Weights of a small transformer language model: 8 heads of 64.
MLP neurons of a small language model. Each row is named by its layer, matrix (gate and up: input weights; down: output weights) and neuron, and shows model dimensions 16-143. Each number is 128 + 32 x the weight over its row's rms, rounded and kept within 0 to 255. Numbers have three digits each. A neuron's up and down rows have the sign that makes its largest values positive.
Before each neuron's rows, "raises" lists the tokens whose logits its output raises most directly, leaving later layers aside.

raises: "71", "82", "90", "85", "72"
L7.gate517:097131150119145096123105101114125123109150166106154183126113153146115126092070081138114174129104182140122128072152169139119103153077098135091154076156143121105134117135085131125079138191135086096135059134146118111102049140099113126113157151154115130162082119124090085064093146151110058146130156076047071141130115100124164127132089145143171103143165153124086144135157085110173136107111
L7.up517:146095103086096143166179096115194175058187094158121094117108173082090128117117094126129172187132136146122085103070131108119119142146133111106138122096149164142128176106048182136138160113083078126100109130083166115095150199054107179154191146147045143145114128089146098151086078100142085132135099176121057160135123152152118144153087187113109102147186144118105158105094158186175117152117
L7.down517:108122119104198077100148057120153130133134136167107131097123136161113132151110137116137161106111157127110141131177124101144169097096108090178156142105108103108073175089107196133080040160170142134147051103128118089102102100137135164146082081091058086166093122146089093150137120159115126122190126105011095164171107161113164106073144168145153072090165061111188127140117121165158149106126

raises: "ci", "cia", "hes,", "her", "he"
L7.gate407:116126109134093154131115091106156126141138106118115142101126134104123125099082142155173142178160116184120109102111059119165137110093147157174132205123142198146147131160148106174118150123141141119123131183076126127136145081107171123119051083122080123147118137134121089102137154168116163177175155151094063150142104140033098130149153093094161164089137173059107116094096098133135120115165
L7.up407:100088084124147131114148174162117141134104142138066147085161147119126113092131141089119126111129129108193174107083168120102106113166123183155156141131122165115049170094194118147129083130175176146110151128181165065095098166091135141178074139130096090097140078167137147118151098135154113129129180096149102088144162145081126180177121138085097110171096167085125111124082124102117178069074
L7.down407:090110149126150168126127149159149094103124069154083144180133088081125096156099135106144109141162166154142087109118097146159157140145173100078133150096168117153158168123118108160140129115158171171080121166118111151116109138137173185082115127175093148110168035096121133052180074145117153078135102144131094131124139158135097126130141167145061170111101157117140131172083144091132134143130

raises: "0,", "7,", "5,", "7.", "6,"
L7.gate385:155087114141148130070077110155131102121158108109176168135129181144110136121116173207104126112152132110133127068088097118169171137110129186103082172108195143171140113148090159125137121097101123127110118146128117158092107106096135109088130069152093106092164156131119093144179107079100132127167148067063098109123157113104088121100145138134138103100135197062090153065074127051095159129157
L7.up385:146116106172126168099106139163158166153126114140101103088163168126110112080146102133112110094114056085158151155072077162084125065164179141088096119118170121139109127110123160145152169122115103173121109111108138138145150172112147162102142135132162105215152059125153117130141150125106072134156038160122140082114185116135139084149161124128162098145124124140117166151139159117089182127111
L7.down385:192150089168150135138080155099087124107112136079117103076156110119179117097162142135127130088140090085165068079009147127123193148174126127129083170150186088164156111066161194157167151157143115140161123128115136124134135161119139157153132163165107098171150139171113148147162194139103118197148135147131092160115198150123092155135132158104124097152121099160138174098127158102101113137105

raises: " battalions", "marine", " patrol", " infantry", " Expeditionary"
L5.gate1425:115127102128143128140144190138195132149180109122102165065113158126131122081132114170149188117089133164085124158144106114102093157123100146155127097129100076180117183126093108169181157131103186108131039131110120092089062172096090181148114167137131135147079097153080061178157121126167103169130122094118104148128101105129045155062095161164157123124118192167108129113179107098107134167161
L5.up1425:107133118117182109112120095130124175168085163085134158135098125149118105061149130144147120104136100115116149132161110140137207145154140108123163134160173082116073115147125147144182190166122078115188053123103186116201164109105160122154082078096163104057102109108141138114154092105079164078120120123136099148129189102138110119154114168123092159143153140149041172140105127094093152126153
L5.down1425:096184076194130115135129106083189125175139151137130203088104135059128124102163142142125176104113172163091152131181148144124103151148131185144131119079091093129144169144096099146158164195126174112146108115129164105156115126135123202161102143122131128155114106123057125167161170096149122134131100071136175090092115125081099137086115172192171160112136166162132152084138125101112137139166

raises: "ability", "able", "ably", "ment", "able,"
L7.gate667:184100180094075139178130171168124167119134105097175151154127123121118145125170193137133120126141066155097139168120139157113164112076175157137116204112081108116094096191110119091119102164142179111059126137108117145135099076109095155095101168176157154159095162099179078118121180170147129147124073138142066104128132165157123132135168136157140092132171130151091126099120077115154071111167
L7.up667:140101099132162141139115064146093127142169141144083104134191160135118120174143168145129099101147172153096119103114153147122106148169096153191092137098122138172138142118124122084188095157108143112080089140117116123106148153123161122137111162146134102100128108090070108065142159069118100161149139088089171088094074118153148101106112165168102174120121138116116100131043140157120105167170
L7.down667:182115105125138127097146154100088118171086121118148124099077113111143132085080175152109099118123088104130107110136088113138143093154111185120150134119126120134085107153156069140182131127143128104170141082088048161129101107127136095139095082126105097137153071138156212118098215164080116098147152158152169155112150110142159160118135043134186076115146149120166104139133164144115122133168

raises: " Ohio", " Indiana", " U.S.", " Kansas", " Texas"
L7.gate1011:146131121126109084115143172049129176139116177071136158154062182103149105126156132134132171168122070147170144116171157157150156127173156120170195128139079113166120149065151157209145141096129104152200095070116115092181129169086139144086126116138107181128150155135092078109087154053164097176080135171158093078113097123132081136168155127140158094136155122078128079093132072137134162147057
L7.up1011:136177061119117097133133182112144156094124107119117137147093139123151127131171143184178166122113138155157101067153119156105093113145123179150110135111051050179160153115091115172126201175151093185150092161143098123162105119102115165144128139156090184114101145042120096163124135112055107123149112138163100091074064104182099081172190149133129112128138091087137121099142058132197131096115
L7.down1011:111101153139146152109102110168130093131126104155147097119193096139129163134089108070103106083143167093104162175071100096161118142083114073089106141123208185087100139174131139067170045086126123082112188149122143158093177098174120102119138146096159081128146095189155172127140105170180150100134146054094153209173192142110139159056064118115141168136093157155161148141128238137076147115161

raises: "ur", "ur,", "urs", "ure", "ure,"
L7.gate45:079163138150117133119135111172197136109093115138131128091078134128194130104085153155076128182119097146121123102172138127173182108123118128183198098093128101141095139102174149128114108118122130129123083145103171166133076149077136122123195115182089159159037080136056132140180140152081147135081170111096113111122124089077068104108126115122178071097168150172134111167129112107122165178076
L7.up45:145197137138096159132182102146110155141136137126073109158142127176165088101191157095081192164194117077178131096142190105108131188087094124185147088150112134156106080168138119112185135099081134091095127110119076061131157108068160129129138093134112139099176110119126110146100164142107106105147156115130168111128127130144117131153152121096131169135163119084105152152086192156121108135109
L7.down45:164158180150121128137178158106093137100125160117153084152117094127177095120128149138138129121149137064192176086154135091165150165186093117132091107135124089202109071132126122073172082097123153087099165130197092114067070112157124145093143112103138198112158129106169147144187099116171076136128085058111149121149151131174092101073134118137138122119140167076153104125114174122145120141121

raises: "ations", "it", "ities", "ation.", "yl"
L7.gate999:137194105106084138154065148136094136138147145060199148136083126150137119123106106173098096182117147147146108169128108137129152119106144110084084085069105097148116098118139062161144132122130170149093176135132093092138104113174124132157185104131111150173184151115118173119135173116113158143100126138129173130127144193193091141111102092158173145140084130096103124142149121111147075128110
L7.up999:142163069145138160155097114227140101168083167129125148086150164128078137184135127094136095132148105145109108198163156109112147074162100089108118133104146157110189126083178114207128110095154181109079165099180130137126129131113170132148200133112146150154174109112115136164109125132118156107165074161080143164157130172116096184078159168096142126087139137147200158146173063146139208200149
L7.down999:127126139159169146093152108185104144128134137157120168190116159192145134110163145114221097120176126086096147138086124116128067122139148110102134134095173118081170135120120134141181130084146110105141118122131141133062168084145164179165118138134117097126122108083116158177145086101112121137091149152133156106155147116137159149153135170134124072133133119177204095134145135118149177193132

raises: "°", "2", "5", "4", "1"
L7.gate638:156169083118129146114147130165139137104115077096144151137133101109116113071092149100135148153133209123106179102071106101126173147150108182088128145092087166144090144132096186107132142086133112177120144089153148213131067144147147164165089138187071133076128100063165077123141122096149089102105115113091101135102128149112143116113149131120146154091075148115086142155135074110135131137111
L7.up638:128200128153118131097186145143176114180112119169067134171116123108090110099105117122124108069104175100145164157102102170111097151105168148103106115164173133132100110093099164098138155099111103124177079165085153101171148075077154195111097130107131090136104080063136059067100130145091120096084108135125122141177099098054145047094127138117156121083144175140115170046119117066096143063090
L7.down638:125158179130117108125172141140147170106117139125144139139091090092127146080163108131120133079141108127122105097033135134114158140157178096123123151086122141130102136094172116147121165138191155176140174150150083147104160140120106174143102171127127176129162098106178154200124124111130111148082158150142130153100133125136124085119090092107102084144181126136116119044167159114146123152113

raises: " she", " he", " her", "==Biography==", " his"
L7.gate1784:175120127160131139124132194122132103146146185073091159144034108121152107115135109145162139111125186127130073151156157177086109123068188109098205097100078118101158117071141084141164126183085052098102171150094105130105143168131125134151148136110096153078108102144115108183101193101089084107128176141171124131119094126189118114129142083135162070143152138093135130080144123069110153080189
L7.up1784:118116083116138168134116142110170199138192122110128143129102155146108080118101088182115129118161128103094092110123105186097149114099138145113093084099130104114146153078184088164092169118123140059129132114200129118149166143159174139135135170098093131160071081093074187164132097141130112161077132145141114137095126123160113102149122128060081122112118111105112190164069111150040102138168
L7.down1784:145157167104156123120125103177120146126102114156096127106190118079140107155107116157102085104121141121119181144121140193123073048124133177077099157066121145154076177053121149159085135114099137119119160148183091105093150112089098158106138094131089138099075197099130119138130105125152103118106132159102142207138164157127108135127122138067136141122128108095184185121080138088079140141114

raises: "\n", " ", " —", " 3", " 11"
L5.gate510:181107125073108068147139192165137146125139224137126122148107114127136114091175153057155143123100133126107136135173161122144132163141102143100092091112166120099131131163092135096147108110159137153170188114163164121139148123161133117086177116140152171122143111137151157107106111146157145101100084100140156146155125136060171145128107152127151169066167151180130156110127117123139196146131
L5.up510:147170132134222065121122182107150093072170124134119187136130171132140114087133205152105165149127125135152097107106159085131127073087121097126166150121218102142133121144082148176122166157174163118124137143132129120106112103101064156118100055124104149146161125093181158176186130106079118163106137144135114149113098176112110109094113123110131125088161155116158197076160107122126151132148
L5.down510:172104108124007117137145167123126121142108185127110088137121026143131131169131121078176129125181154134149095073139118147158134151141113097129079070115152167141182129204078084077150152083172150128123171104165172138132137143161131081065144135113148127062085110163078134143107101166142147127125138117125157193137096104063135141139138151166132111103134123114090136113086139129138199143102

raises: "'", "’", "ide", "worth", "ome"
L5.gate213:128076124082110128122175081131074072177124059140086166154115074114101107088122164138103149148113107088151147137106118116154076141140123153124088128116098156137114162129190138117087089124100113204151103150109139132184155149126137125108086154097094156128129089156118089142126089139121104154144214103149183113143129073161127152121132138162082109122113188192180086119166135168116147197074
L5.up213:149106114162149087209082119108124100109067163080146143174186183134111155132177056123157218161182050138124084111177095181100076142173172140108147105141125128103193140142148139152134089097133163112137104133088161140090182114176108148188103136101135176195162166113126161156108127139152124163168122099090078132133134137106139098144121050147113130090106147110134104081089127164146145136097
L5.down213:130135108130121127060148099184083119171125173190076092111137115123124074135073136088103106093124127055132166123105176118166143107147062096227123101099180110178116122130148096187163161167107053138107131140118099104130128135082096085086164137174149080085154127071126113123086108131070145096160167169151151103091197105168149144140157162108139135142147137179094095115081139151108180120164